From a checkpoint of a small transformer trained on Wikipedia: LayerNorm before each block, a variant of Adam for these matrices.
MLP neurons of a small language model. Each row is named by its layer, matrix (up: input weights) and neuron, and shows model dimensions 64-191. Each number is 128 + 32 x the weight over its row's rms, rounded and kept within 0 to 255.
After each neuron's rows, "fires in" lists the words (lower case) most often at its 100 highest values on Wikipedia text that the model never trained on.

L5.up295 [ 66 146 124  70 131 162 114 163 146  98 127  92 151 102  77 107 164 161  93  84 105 103 199 101 144 117 145 130  99  99 195 155 155 138 162 157 147 140  92  97 177 141 105 127 153 138 109 140  69 155  88 169  72 148 141 142 175  90  99  67 153 103 162 199 143 122 169  99 184 164 137 126 103 142 192 103  89 132 115 106 193 116 141 113 136  97 139 120 161  87 108 163 155 141 150 126 131 131 147 104 123 126 109  97 102 122  92 180  92 104 136  87 126 107 152 165 140 171 105 119 126 114 177 141 137 149 122 122]
fires in: "united", "both", "various", "several"

L3.up180 [146 123 111 202 109 113 147 113  98 123 122 149 115 148 159 137 189 128 132 167 134 157  87 144 131 128 146 152 111  78 148  93 105 185 111 115 102 146  76  89 222 119 122 108 100  68 123 110 113  41 157 192 126  97 133 170 137 139 153 122  77 105 112 116  65 128 129  95  97 189 132  96  86 169 108 167 103 108 146 124 157 141 164 131 144 126 165 126 147 156 167 120 156 118 101 114 195 148 145 148  94 129 154 119 155 132 100 150 157  76 107 130 166 103 117 197 112 102 167 129 162 145 145 108 167 148 156 176]
fires in: "game", "win", "goals", "season", "final", "games"

L5.up467 [179 125  64 110 170 144 122 108 128 107  83  81 118 121 194 140 117 156 206  51 121 185 172 120  61 120 175 117  81 127 133 106  96 136 129 151 119 134 136 108 158 124 110 124 110 124  93 119 163 141 109 143 166 123 166  88 179 132  97 138 102 173 146 115 128 128 109  61 111 101 148 185 131 147 115 118 107  86  95 174 174  97 132 142 152  73 144 147 145 126 109 123 129 144  75 115 114  95 162 112 144 163 102 104 142  91 130 131 128 151 114 131 157 126 152 150 175 168 126  95  86  90 151 133 162  51 124 165]
fires in: "and", "to", "which", "with", "an", "as"

L8.up557 [146 184  72 117 131 115 138  75 146  98  99  31 115 154 167  87  69 158 161 116 153 159 152 127 179 140 105  91 106  93 152 169 129 130  93 143  94 117 126  96 124 152 144 113 115 127 136 190 117  99 115  96 148 117 124 169 132 175 114 151 206 122 147 124 126 142 138  90 119 122 137 172 133 152 144 158  82  87  82 163 188 127 132 148 146 121 107 155 129 124 165 125 126 143  76 172 104 162 137 140 163 182 162 139 123 112 105 169  96 167 133 140 122 120  84 175 175  91  94 136  16 166 142 158 156 103 138  92]
fires in: "has", "had", "have", "were", "pop", "hold"

L5.up573 [150 175 168 125 141 150 101 113 172 153 110  99  86 161  49 114 126 117 119 122 126 171 188 149  93 160 172  67  68 120 140  98 160  67 160 139  69 200 101  90 143 122 170 150 136 173  93 141 145 136 106 136 139 105 217 145 159  71  83 100 133 110 171 133 140 155 123  74 188 135  92 140 185 124 166 102 123 122 144  98 163 158 149 128  99  95 112 154 149  89 153 134 160 159 113  89 109 114 159 147 157 103  93  79 162  15 105 115  78 158  79 151 160 162 157  81 178 153 132 193 123 145 161 129  84 132 138 154]
fires in: "same", "their", "its", "different"

L11.up93 [165 125 109  89 161 126 154 174 145  95 153 200 122 124 110 103 120 107 175 175  88 150 165  99 125 162 162 122 127 117 118 146 134 153 116  83 160 162 135 154 114  26 133 124 104 125 170  93 144 158 119 160  89  88 165 126 147 159 133 100 214 143 165  89 132 126 146  76 174  90 165 153  76 122 143 142 151  87 157 160 195 128 127  78 143 107  97 136 126 135 116 148 115 157 198 163 114 100 187 109 155 146 111  94 135 150  81 188  87  79  62  77 143 161 158 113  83 115 175 126 129 125 133 159 136 196  91  86]
fires in: "a"

L3.up498 [117 163 104 157 178 121 165 132 152 135  71 112  93  79 105 139 116  64 134  64 148 139 146 140  87 114 178 147  76 168 108 129 112 165 181 147  48 182 111 163 118 111 107 141 157  63 104 161 151 115 156 179 102 116 115  92 171 105 134 169 134 135  91 140 125  75 135 137 131 126  99  98 114 116 121 116 183 119 122  93 149 149 109  95 135 169 146 137  89  66 124 110 160 118 120  81 102 134 183 166 157  63 142 132 142  97  87  83  86 159 117  61 125 129 178  94 163  76 128 142 133  67 155 145 138 157 124 204]
fires in: "following", "such", "same", "front", "next", "beginning"

L9.up297 [136 125 152 203 146 125 167 133 198 121 131  97 148  76 127 118 157 107 117 104 118 136 154 131 130 140 109 118 112 189  72  96 126 127 163  97 159 124  98 127 139 138 153 147 121  96 135 124 170  50 173 170 152 172 136 137 161 141 173 134 163 119 143 107 109 109 122 149 123 156 149 126 123 132 119 149  80 105 138  90 108 137 157  78 130 129 106 144 146  49 150  63 182 132 106 193 146 138 156 184 116  67 105 181 101  71 100  79 110 139 139  68 142 115 154 103  87 148 152 152 117 113 142 185 131 144 214 123]
fires in: "of", "following", "end", "next", "st", "past"

L9.up482 [135 145  94 196 132 116  98 154 116 102 142 128 134 112 150 133  80 139 140 104  97 104 208 154  74 103 113  87  86 148 105 115 136 145 124 182 169  90 111  98 104 103 136 217  98 149 172  54 151 151 149 143  95 130 111 174 149 160 117  51  97 187 156 169 116 160 117 128 154 150 134 161 124 159 149 138 115 114 126 170 142 128  90  37 155 108 200 139 196 173  88 116 137 116 116 133 118 114 201 178 125 138 117  70 129 112  71 126 115 151 138 140 177 149 180 137  99 149 101 190 121 122 129 136 126 187 157 149]
fires in: "i", "s", "you", "is", "t"

L3.up273 [175  83  88 139  90 149   7 145 145  96 122 154 134 105  87 139 131  74 155  80  89 169 151 194 162 107 189 158 122 119 122 117 181 155 134 185  82 153  95  97 110 108 159 123  85 108 128 134 132  99 152 192 122 204  98 148 156 118 121 136 143 151 153 151  89 121 116  89 149  82 113 140 111 152 134 162 122 148 156 149 206 143 114 170 122  81  99 152 115  71  91 112 118 152 117 102 148 153 146 119 107  51 143  93  48 107  84 128 145  91 133  87 110 131 107 129 191 172 157 122 115 125 110 141 144 150 116 190]
fires in: "total", "other", "various", "among", "several"

L2.up60 [119 163 144  88 137 178 129 118 143 128 106 128 100  81 144 136 145  82 107 110 166 117 165 151  79 121 120 100 119 173 144 107 211 146 115 180 135  99  91 110 113 120 163 142  79  90 140 118 130 112 130 151 201 125 118 154 167 119 102 172 146  90  69 126 181 158 165 113 172 137 171 134 172 127 109 182 100 107 126 176 164 118 139 115 140 113 124 151 113  88 186 149 122 130 115 144 171 140 180 125 153 144 141 136  52  91 107 156  86  95 142 153 133 139 129 187 155  80 114 206 165 111  72 107 144  95 111  67]
fires in: "the", "of", "2000", "2020", "age", "pop"

L12.up154 [ 93 133 129 209  65 108 112  93 153  70  77 126  69 126 141 176 151 119 131 133 153 161 177 160 127 174 158  97  88  87 166 163 150 142 112 119 128 164  70 115 155 119 167 121 115 114  89 126 116  48 126 140  88 162  94 170 202 171 139 102  73  79  70 139  97  89 101 102 139 154 137 174 188 140 154 141 101 122 112 130 137 115 138 114 131 113 108 107 105 141 146 102 184 124  77 110 139 138 204 153  56 178 109 152 164 107 144  72 128 111 126  76 168 152 109 198 133 148 183 190 107 161 155 152 167  96  84 159]
fires in: "and", "of", "began", "from", "finished", "to"

L12.up100 [163 165  96 189 152 112 154 120 122 202 156 160  95 122 127 167  93  96  99  80 128 123 116 136 117 142 122  98 105 111  54  89 142 156 159 119 135 134 121 132 167 103 170 147 139 139 102 142 111 115 111 131 142 113 108 124 147  99 118 107 130 102 144 116 129  79 138  84  64 125 160 142 113 141 123 139 130  53 157 194 165  92  90 125 122 139 180 148 173 177  88 111 125 177 164 152 177 156 122  85 115 111 118 147 127  93 162 145 185  96 129 135  64 107 133  95 100 118 124 101 203  89 115 112 102 196 175 139]
fires in: "a", "was"

L12.up650 [192 154 113 109  78 130 136 115 145 108  93 148 105  93 134 102 135 136 125 131 118  87 162 118 115 128 106 140 118  97 133 123 145  89 160 142 169 149 143 172 176  76 101 149  68 124  80 122 147 150 126 123 123 117 113 128 120 140  97 147 144  96 172 206 100 118 132 142 168 158 140  97 130 105 188 138  83 125 115  70 121 140 129 103  94  78 106 110 174 114 101 136 121  82 152 141 137 244 167  92 147 163  96 127 138 145 116 170 165 132 132 185 151 176 192 132 127 151 117  66  88  50 172 192 134 204 196 170]
fires in: "can", "to", "not", "would", "also"

L12.up614 [137 153 144  53  51 169  99 112 121  58 109 126  68 121 127 118 148 119 131 172  96 120 196 131  91 139 161 163 176 159 113 118 190 169 101 172 132 126 127 106 149 123 122 120  97 107 112 121 118  88 102 208 108 160  97 168 128 118 201 171 139  72 155 104  89 146 103 131 127 163 126 140 120 170  79 140 115  92  86 134 121 110 185  72 123 141 168 164 170  85 154 153 157 140  93 102 142 106  92 134 148 120 136 135 133 125  75 166 123 121 145 125  97 121 105 197 169 129 192 159 135  77  83 111 166 128 120 144]
fires in: "1", "world", "crac", "9", "central", "2"

L12.up726 [133 108 118 133 175 128 100 118 135 126 105 142 111 111 149 110 176 153  76 172  84 152 188 148 117  99 164 131 166 166 131 121 159 124 111 115 166 143 108 116 165 116 143 154  95  80 146 154 115  62  76 170 169 130 158  89 175 138 135 152 174 153 137  89 154 124 178  88 123 121 148 119 130 147 148 136 110  78 114 120 163 145  69 125 181 117 133 102 148 155 137 158 115 142 159  96 182 176 146 114  81  48 102 129 119 165 135 125 115 102  92 108 155 178 181 107 121 141 164 193 111  80  85 144 163  76 150 116]
fires in: "de", "of", "du", "la"

L11.up753 [103 105 177 107 133 201 106 188 160 151 120 129 111 105 134 109 183  51 168 103  93 149 147 146 107 109  75  55 107 138 131 108 102 122 128 114 177 130 142  80 171 159  78 113 178 134 116  79 118 136  95 138 129 187 143 149 169 141  81 123 126 170 141 121 147 122 151 126 113 183 165 141  97 161 102 142  66  50 116 183 150 133 147 145 117 149 166 124 102  79  91 170 170 134 125  42 135 163 145 136  89 102 127 103 154  98 118 122 106 156 109  96 134 113 172 114  91 116 182 116 155 111 109 149 125 110 132 102]
fires in: "in"

L5.up532 [135 161 106 165 150 192 117 116 138 151 143 143 187 152 137 121  54  49 119 111 128 226 109 107  94 138  53 100  76 167 134 124 147  68 148 160 119 160 107 163 117 116  84 121  94 109 119 137 151  92 153 137  82 131 170 115 134 106 101 162 153  90 141 167 145 163 168 140 140 121 154 110  85 150 101 145  94 143 184 153 152 104 144 150 128 103 139 150 149 111  95 174 129 114 131 147 130 160 133 130 139 192 145 109 145 128 140 150 115 145 148 143 160 100 128 118 129 115 101 126  82 132 128 151  78 113 104 113]
fires in: "no", "al", "jr"

L12.up643 [186  85 112 166 128 153  72 113 115  84  94 142  60 168 129 132  99 156 137  45  90 167 176 111 131  62 169  89  43 140 122 181 146 161  87 150 195 133  98 121 120 104 125  97 159 141 177 126 139 132  89 171 161 162  90 134 161  98 152  92 143 127 189 104  77 139 141 119 129 111 142 181 131 152  67 135  20 117 115 140 157  80 152 148 117 103 133 127 147 126 126 146 101 101 113 154 139 119 158 121 117  81 166  88 139 109 104 114 120  99  97 142 119 164 145 162 155 112 114 182 146 113 106 175 159 135 109 123]
fires in: "is", "was", "m", "s"

L5.up734 [116 119 157 117 133 146 172  83 124  88 126 199  98  76 159 191 124  87 130 184 144 152 222 124  93 172 121 110  64 169 116 172 160 158 111  96 157 119  95 167 133 123 148 163 181  87 125  82 157  90 119 171 152  94 155 153 190 145 147 147 149 106 155 120 110 157  98 138 142 179 128 109  99 136 108 172 132 103  76 101 182 121 140 118 110 131 145 148 182  91 193 124 152 142 122 146 170 117 157 123 140  57  97  99 117 113 100 106 142 126  69 132 165 124 146  98 184 103 168 102 132  90 107 118  75 144 120 133]
fires in: "the", "to", "in", "but", "very"

L11.up605 [123 141  79 139  98 106 158 139 122 160 107 113  73 124 175 110 137 177  82  86 153 130 159  58  88 112 132 141  87 137 132 160 144 161 100 136 207 157 134 142 116 137  93 121 108 123 111 123 131 151 152 165 168  65 136 154 164 120 128 118  63 130  80 163  96 136  80 160 138 116 113 115 194 124 149 150 143  66 100 113 165 134 113 118 138 207  99 183 134 158 152 137 116 106 112 141 103 106  95 142  73 108  85  68 146 119 128 130  87 167  82 155 166 146 163 100 162 171 156  63 100  60 145 112 147 119 103 142]
fires in: "of", "for", "to", "in", "into"

L10.up522 [124 148  92 144  88 144 133 118 180 108 132  66 110 107 147 137 114 142 116 103 166 160 173  76 142 157 108 207 100 131 164 141 138 121  76 143 162 174 139 101 168 119 161 113  85 121 124 132 171  96 181 124 182  97 115 166 142 110  40 134 128 136  91 130 135 104 151  56  82 127 137 186 110 138 107 116  40 101 124 119 144  71  59  60  77  85 143 162  95 109 143 132 127  99  59 107 112 116 181 168 104 150  76 122 154 127 119 109  90 160 124 111 101 155 145 154 138 100 104 113 113 145 111 134 136  96 162 121]
fires in: "had", "and", "with", "to", "for", "has"

L5.up238 [160 156 127  63 124 119 140 131 149  81 122 131 172 114  78  54 139 144  99  78 110 168 160 103  82 158 134 174 113 149 171 121 161 159 125 155 113 157  91 134 100  98 182 105 100 117 135 122  71  84 154 167 141  75 145 160 191 172 155 121 156  94 139 100 158 153  71 125 133 104 119 109 107 148  78 199 119  50 164 140 178 123 136 118 114 129  80 136 131 145  64 147 134 102 146 169 116 130 147 110  99 170 137 115 103 144  69 159 153 176 141  92 148 161  72  95 177 147  72 134 121 122 154 179 147 125 102 147]
fires in: "such", "of", "self", "most", "notable"

L12.up550 [121 121  76 171 147 179  79 129 165 138  96 185  89 120 111 171 141 161 106 123 123  91 115 133 140 170 119 127  80 115  90 132 116  63 196 116 151 164 123 110 129  93 138 116 141 108 144 127 112 146  64 136 125 144 187  73 155 149 153 114 133 110 107 106  62  79 118  98 153 119 164 104 129 128 100 180 173 184 116 164 129  62  87 127 106 153  73 100 139 126  53  93 130 147  88 154 165 158 163 148  93  62 153 108 200 114 174  95 134 143 134  71 106 181 133 105  84 103 116 100 119  99 118 122 171 111 165 158]
fires in: "an"

L12.up179 [ 86  96 134 131 128 205 148 154 191 121 102 185 144  99  93 142 123 160 108 189 124 138 142 126 143 123 119 146 134 108 113 116 126 103  64 180 125 185 126 133 108 117 122 109 193 151 135 213  90 135 100 155  92 165 139  95 147 172 121 112 103 154 107 123 165 133 172 127 105 105 178 159 100 136 114  61 122 101 151 129 193 122 143 174 133 104 142 193 168 141 106 114 181 123  99 111 115 157 119 139 182 101 149  88 137  84 165 114  77 119 179 145 149 204 160 114 112  79  84 187 157  97  80 115 125 116 113 180]
fires in: "at", "of"

L2.up480 [116 143 104 136  75 128  87 142 115 133 119 127 153 155 145 131 180 159 147 136 131 155 146 204 153 130 131 137 140 122 137  70 146 179 185 134 127 125 135 118 130 145 121 133 118 152 136  98 115  97 144 107 114 144 118  76 132 126 115  63 192  67 133 126 142 156 160 132 153  81 157 122 139 127 136  98 104 139  82 110 138 117 163 128  95 111 142 140 116  95 143 118 180 155 125 107 104 148 120  94 145  96  88 115 148  87 155 196 119  71 124 135  97 137 138 207 131 138  78 101 161 113 114  53  92 133  66 175]
fires in: "1", "2024", "1st", "jak1", "2026"

L12.up500 [121  82 157 178 140 162 112 137 137 115 150  67 114 109 149 140 171 122 117 134 141 133 133 171 134 129 139 120 152  83 141 126 159 148 190 157 164 144 103  79 141 177 141 105 101 148  81 104 132  94 139 152 168 129 117 143 166 185 113  85  68 111  87 130 155 100 108 107 111 159 222 106 122 109 121 157 120 100 129 137 200 133 104 130 130 104 131 129 119  91 126 141 171 114 155 136  87 129 110 111 166 142 113 157 164 104 106 104 130  62  37  90 138 104 151 151 158 160 148 149 163 115 112 164 129  95 116  84]
fires in: "in"

L2.up384 [119 112 146  95 119 166 137 133 141  90 151 133 123  92 105 131  77  61 153 157 136 118 151 172 139 109 150 129 121 113 128 140 155  80 104 149 168 163  94 160 113  33  75 119  74 126 123  89 156 168 173 146 115  99 145  89 140 110 132 119 139  58 198 112  85 101 156 172 139 130 153  53 173 134 109 139 173 159 183  88 137 124  75 177  90  84 114 133 160 128 123 177  98 126 160 121  68 160 110  90 121 139 130 128  97  62 154 118  73 147 173 158 154 160 156 152 133 120  69 148 102 138  82 101 146  84  65 152]
fires in: "football", "medical", "athletic", "thermal", "hockey"

L3.up442 [123 128 157 118  97 178  95 114 138 101  80  93 144 121 123 129 143 117 121 180 117 116 199  95  95 194 153 116 171  76 144 120 175 145  58 163 144 130 104  85 139 108 151 139 125 164 138 128 147 113 151 168 206 154 119  86 158 148  42 182 144 150 142 123 145 131 135 114 118 159 143 165 115 120 144 189 143 123 155 114 150 144 137 107 161 151 130 148 141  75  99 202  94 220 175 112 148 133 108 108  72 145  97 140 121 106  42 141  84 168 184 112 172 131 119 130 148 104 111 120 171  44 151 102 153  75 103 143]
fires in: "in", "the", "of", "a"

L8.up99 [146 156 157 118  83 148 112  96  99  69 101 115 106 141 125 105  87 136 197 119 108 200 157 127 102 148 145 126  73 122 134  98 123  86 179 168  82 141  91 153 143 148 106 158  77 130 148  82 140 105 118 144 148 152 162 151 132 175 135 106 159 179 168 155 182 165 219 133 185 139 168 120  81 119 145 134 143 137 138 115 124 104 175 144 137  74 114 145 137  98 102 183 155 113 102 134  74  84 126 108  43 100  99 128 154 132 149 128  58 120 131 146 157 135 165  92 169 155  48 122 129 173 166 133 140 175 169 144]
fires in: "its", "s", "her"

L10.up321 [164 162 155  97 121 135 177 193 158 121  88 152 141  91 192  86 107 117 134 113 135 135 119 152 112 123 181 153  93 130 176 146 152 141 180  92 134 165  79 138 127 167 120 116 160  81 102 168 124  92 129 147  98 122 137 137 166 112 144  87 122 128 140 133 145 169  88 150 108 153 101 154 124 129 128 124 101  63 156  79 130  50 115  70 195 167 134 124 121 148 127 126 132 150  99  78 160 187 143 126 134  34 128  98 163 132 106 110  92 103 139 104 131 120 179 153 115 197 132 154 169 143  79  81  91 157  59 169]
fires in: "and", "or"

L2.up513 [114 156 131 160 151 110 204  95 106 105 158 152 153 128 144 116  48  77 129 100 103 116 118 132 135  84 121 109  97 118 115 110  74 142 144 142 142 203 106 163 182 143  99 182 111  82 125  98 132  64 149 117 138 129 110 178 133 117 120 155 108 120  74 174  42 159 140 184 119 121 134  99 108 127 130 225 136 128 125  71 144 134  91 126 144 134 120 147 185 159  33  96 123  93 132 118 210 121 164 120  39 105 122 126 164 112 129 130 131 117 179 119 134 174 135 194 127 115 111  98 133 144 143 185 138 142 165 139]
fires in: "game", "goals", "player", "scored", "goal", "rebounds"

L12.up477 [ 97 175 128 144 173 153  47 145 170 183 118 115  67  90  92 125  94  94 133 102  85 152  94  89 113 129 153 188  66 137 119 126 136 107  98 106 164 178  95 124 128 140 152 125 116 122 113 137 161  84 101 113 111 112 137 181 168 103 143 123 145 180 161 187  89 145 132  49 184  98 152  94  89 150 139 186  46 121 110 126 117 103 146 144  93 204  53 113 127  79 117 123 156 125 127 155 139 153 165 161  87  91 148  73 125  99 127 139 141 102 113 146 147 112  94 130 135  82 122  98 109  85  92 124 121 135 143 152]
fires in: "an", "anomic"

L3.up24 [150 103 153 153 156 126 143 147 128 198  67 124 150 134  72 113 138 161 128  93 153 112 134  94  97 136 106 157  98 138 119 167 155 164  97 124 149 169 116 116 157 150 141 131 124 137 142 124  90  69 130 135 171 164 166 108 161 167  67  86 144  98 112 166 138 157 157  90 119 101 201 175 145 129 148 122  91 116 111 180 153 115  84 155 174  87 156 141 130 127 123  71 100 146 149 167 137 116 197 118 140 117  65 131 135  96 106 112 136 141 137 112 150 103 127 115 127 147 128 154 156 159 102 158 191  80 103 129]
fires in: "as", "born"

L2.up48 [106 136 107 216 174 114 164 136 129 102 121 147 119 132 100 125 111  98 138  74  81 146 139 152 143 104 142 116 107 135 108 132 109 146 117 117 128 175 104 150 153  85  77  81  70 176 146 139  91  66 177 140 112 123 195  96 147 138 168 152 149 151 121 147  90 134 109 135  99  79 145 134  91 137 134 161 162 126 151  98 205 118  86 151 106 105 124 113  88 145  79  96 107  92 107 126 208 170 108  95 124  90 143 124 139 107 124 114 131 122 139  99 138 143 180 172 144 168 132 124 153 103 144 182 170 157 161  86]
fires in: "as", "being", "be", "been"

L9.up364 [108 118 113 134 141 149  98 127 147 140 170 209 106  91 150  70  67 130 103 167 108 203  79 155 190 125 164  80 110  90 153 137 183 145 181  98 107 197  80 143 152 131  83 146 146 163 107 150  69  80 190 123 114 174 118 133 156 189  76 112 134 119 135  87  83 150 141  71 118 133 136 166 116 113  94 112 124 140 158 130 193  63 148 104 132 107 118 129 105 153 152 163 131 213 117 163 135 129 117 110 106 127  86 126 117  83 152 123 105 127 177  33 147 168 105 171 107 130 133 120 164 136 117 100  87 107 122 160]
fires in: "was", "elected", "served", "politician"

L3.up714 [ 58 175  79 181 147 134  73 123 140 117 136  75 140  94 125 127  80 126 162 136 100 138  73 121 161 144  97 131 112 128 104 115 139 123 162 152 146 106  98  71 182  91  37 170 132 111  84 116 123 211 154 116 141 115 169  74 136 171 105 130  57 147 132 161 173 170 177 110 178 183 134 117 156 131 142  73 118 127 148 155 186 147 179 150 141 112 127 162 185 181 116 127 135 141 164  97 162 132 126 161  99 144  90 101 173 112 181 168  55  84 126 129 183 181  95 110 126 155 144 114  90 154 104 132 134 185 152 128]
fires in: "him", "father", "her", "married", "home"

L12.up353 [106 119 140 124 204 170 161 131 158 140 107 186 131  96  75 126 125 157  90 142 146 128 145 143 151  68 124 124  93 144 167 116 158  99  93 150 172 143  78 171 116 102  74  93  84 115  86 180 125 107 195 192 118  55 100 180 151 156 123 103 114 130 168 128 101  92 164  83 150 183 117 127  69 142  94 131  93  79 114 124 176 162  86  79 170 176 134 151 159 106  86 101 149 111 155  59 195 148 162 150  97 112 136  81 129  86 140 140 116 200 124 128 174 164 125 164 156 116 118 178 139 169 150 183 148 102 105 191]
fires in: "on", "and", "für"

L5.up114 [158 131 177 139 179 140  82 155 156 111 128 153  81 145 120 161 177 138 126 121 139 139 151 176  64 184 103 128 139 103 117  79 121  97  51 141 155  83 145  80 132 120 177 132 134 108 107 124  90 131 157 189 173 173 127 114 155  86  99 150 115 215 116  90 151 127 150  91 118 144 113 158 132 127 121 107  72 119 132 138 196 104 152 134  92 128 153 186 144 114 143 155  52 198 123  76 116 112 135 157  94 127  93 108 162 120 104 127  86 128 162 119 115 141 119 139 101 146 159 135 109 139  97 124 153 122 212 109]
fires in: "of", "there", "at", "under", "to"

L8.up517 [124 111 143 115 119 131  96 108 130  86  75 157 111  95 148 121 160  64 129 152  72 154 109 145 128 192 133 157  78 159  76 160 170 195 144 198 123 188 141 107 151 112  85 141  36 148 141 159 165  94 189 172 100 141 110 112 133 179 132 155 171 124 127 123  93 133 106 122 124 156 128 105  90 156  85 121 134 100 131 121 141  89 137  81 159 157 145 102 106 157  58 109 192 126 138 141  97 190 127  98  86 121 140 177 194 141  73 150 148 117 178 136 122 122 148 149 110 125 134 102 113 106 172 160  81 100 160 139]
fires in: "2", "2nd"

L2.up737 [154 143 154 123 173 167  91 117 180 149 124 104  85  31 115 147 109  86 132  96  95 151 110  97  72  98 162 114  77 146  81 100 105 154 120 119 143 139 102 162 116 134 179 138  60  66 110 171 179  34 139 177 160 125 144 165 165 115 149 173 130 197 136 126  68 126 110 143 159 147 146  98 116 116  65 179 133 127 141 147 138  77  96  98 127 121 183 154 158 111 139 113 103 124 181 128 128 123 199 122 157 133 123 138 173 128 120 120 135 157 132 116 166 150 123 102 169 165 167 116 135 150 152 119 135 116 149  86]
fires in: "than", "over", "co", "under", "nearly"

L3.up4 [147 137 100  65 119 115 158 155 127  75 136 102 106 168 160  97 119 103 126  53 146 153 109 152  80 155 161 135 162 128 105 123 116 173 128 171 108 232 113  71 158 115  69 125 117 182 148 102 180 126 169 121 135 115  52 116 134  70 157 112 132  92 111 145  79  76 167 109  82 194 178  68 146 139 122 109 167 125  63 144 124 124 135 152 123 103 121 152 145 159 145 157 151 110 140 132  78 168 117 149 154 157 118 152 166 105 161 170 136  69 157 125 154 114 112 173 131 126 117 153 102 179  97 144 155 157  95 152]
fires in: "football", "hockey", "baseball", "tennis", "sports", "soccer"

L3.up285 [145 134  55 130 103 148  79 163 128  84 133 105 158 124 143  70 139 128 147 159  85 124 172 128 126 160 119  80  80  95 121 133 164 157  44 119 126 135 123 140 116 120  80  92  73 128 134  78 129  96 151 153  96 116 175  77 154 165  95  91 154 119 113  87 121 123 102 100 111 111 114 121 137 131 162 199  68 118 148  69 219 125  85 141 156 103 126 121 125 156 106 145 149 129 178 105 141 118 217 114  96 131 139 108 116 128 117 129 146 136 157 141 135 109 151 142 155 176 110 119 115  65 138 142 202 135 125 184]
fires in: "were", "d", "was", "been", "be"

L2.up552 [187 112 141 131 140 151 162 142 160 101 124 193 122 160 122  77 177 153 147  71  52 176 180 168 157 179 121 145  66 109 119 171 186 140 154 119 168 182 123 152 111 129 102 156 146 168 137 129 106 110 122 198 148  95 186 133 158 127  88 127 117  64  93 130 103  96 128  80 115 120 145 121 130 120  66 138  54  81  93 183 146  87 119 128 148 120 181 177 127  52 116 109 153 136 105 126 133 148  94 103 120  86 142 126 144 135 165 111 117 121  87 136 166  71  92 174 114 115 129 151 116  91  86 137 124  58 155 173]
fires in: "in", "sep", "on", "june", "during"

L8.up626 [150 196 108 121 130 115 122 102 110  83 113 151  98 133 131  88  73 120 144 102 145 139 174 184  55 146 149 149 122 143 135 113 132 128 110  88 162 118 127 154 152 109 147 141  63 129 163 164 142 105 167 164 146 161 116 117 146 109 140 106 190  58 152 138 153  83 128  62 192 168 116 126  74 143  76 148 126  69 110 101 145 100 108 107 125 147 148 155 128 101 144 172 155 139 125 201 148 139 189 135 120 122 100  91 140  79  72 116  34 177  74 101 150 185 149 173 157 154 158 133  95 130 140  98 129 164 150 175]
fires in: "have", "has", "had", "can", "not", "are"

L2.up586 [ 97 171  74 193 125 127  96 112 118 143 134 147  72 150 126 153 102 105 139 102 132 130  43 133 148  95 129 111 122 108 116  87 105 119 159 138  92 197  52  91 154 102 100  86 177  88 128 166 186  94 165 121 200 111  48 134 155 185 137 113 112 215 151 141  65 129 136 115 120 164 170 102 111 120 117 143 125 100 159 157  97  65 100 155 148 158 115 173 122 139 190 148 113 164 120 166 118 130 131 157 108 128 160 125 149 125 137 165 140  81 133 120 167 122 126 115 101 121  99 133 148 132 101 114 142 119 152  83]
fires in: "school", "father", "home", "life", "football", "mother"

L3.up27 [187  85 141 108 168 124 163 192 116 162 142 124 122 135 101  98 111  88 104  62 120 171 182 132  91 194 101 125 137 104 150 128 116 112 122  75 135 228 144  60 107 120  88 127  89 108 129 130 128  98 135 174 168 169  78 161 191 118 109  73 105 110 111 195 106 146 164  42  96 167 168 160 130 131 108 162 123 121 154 136 176 133  96 131 141  84 124 150 148 108 150 114  60 180  79 116 154  85 174 114 129 135 145 110 130 104 117 111 162  94 168 114 155 127 136 129 118 119  52 178 171 160 137 146 115 122 165 135]
fires in: "as", "of", "following", "which", "both"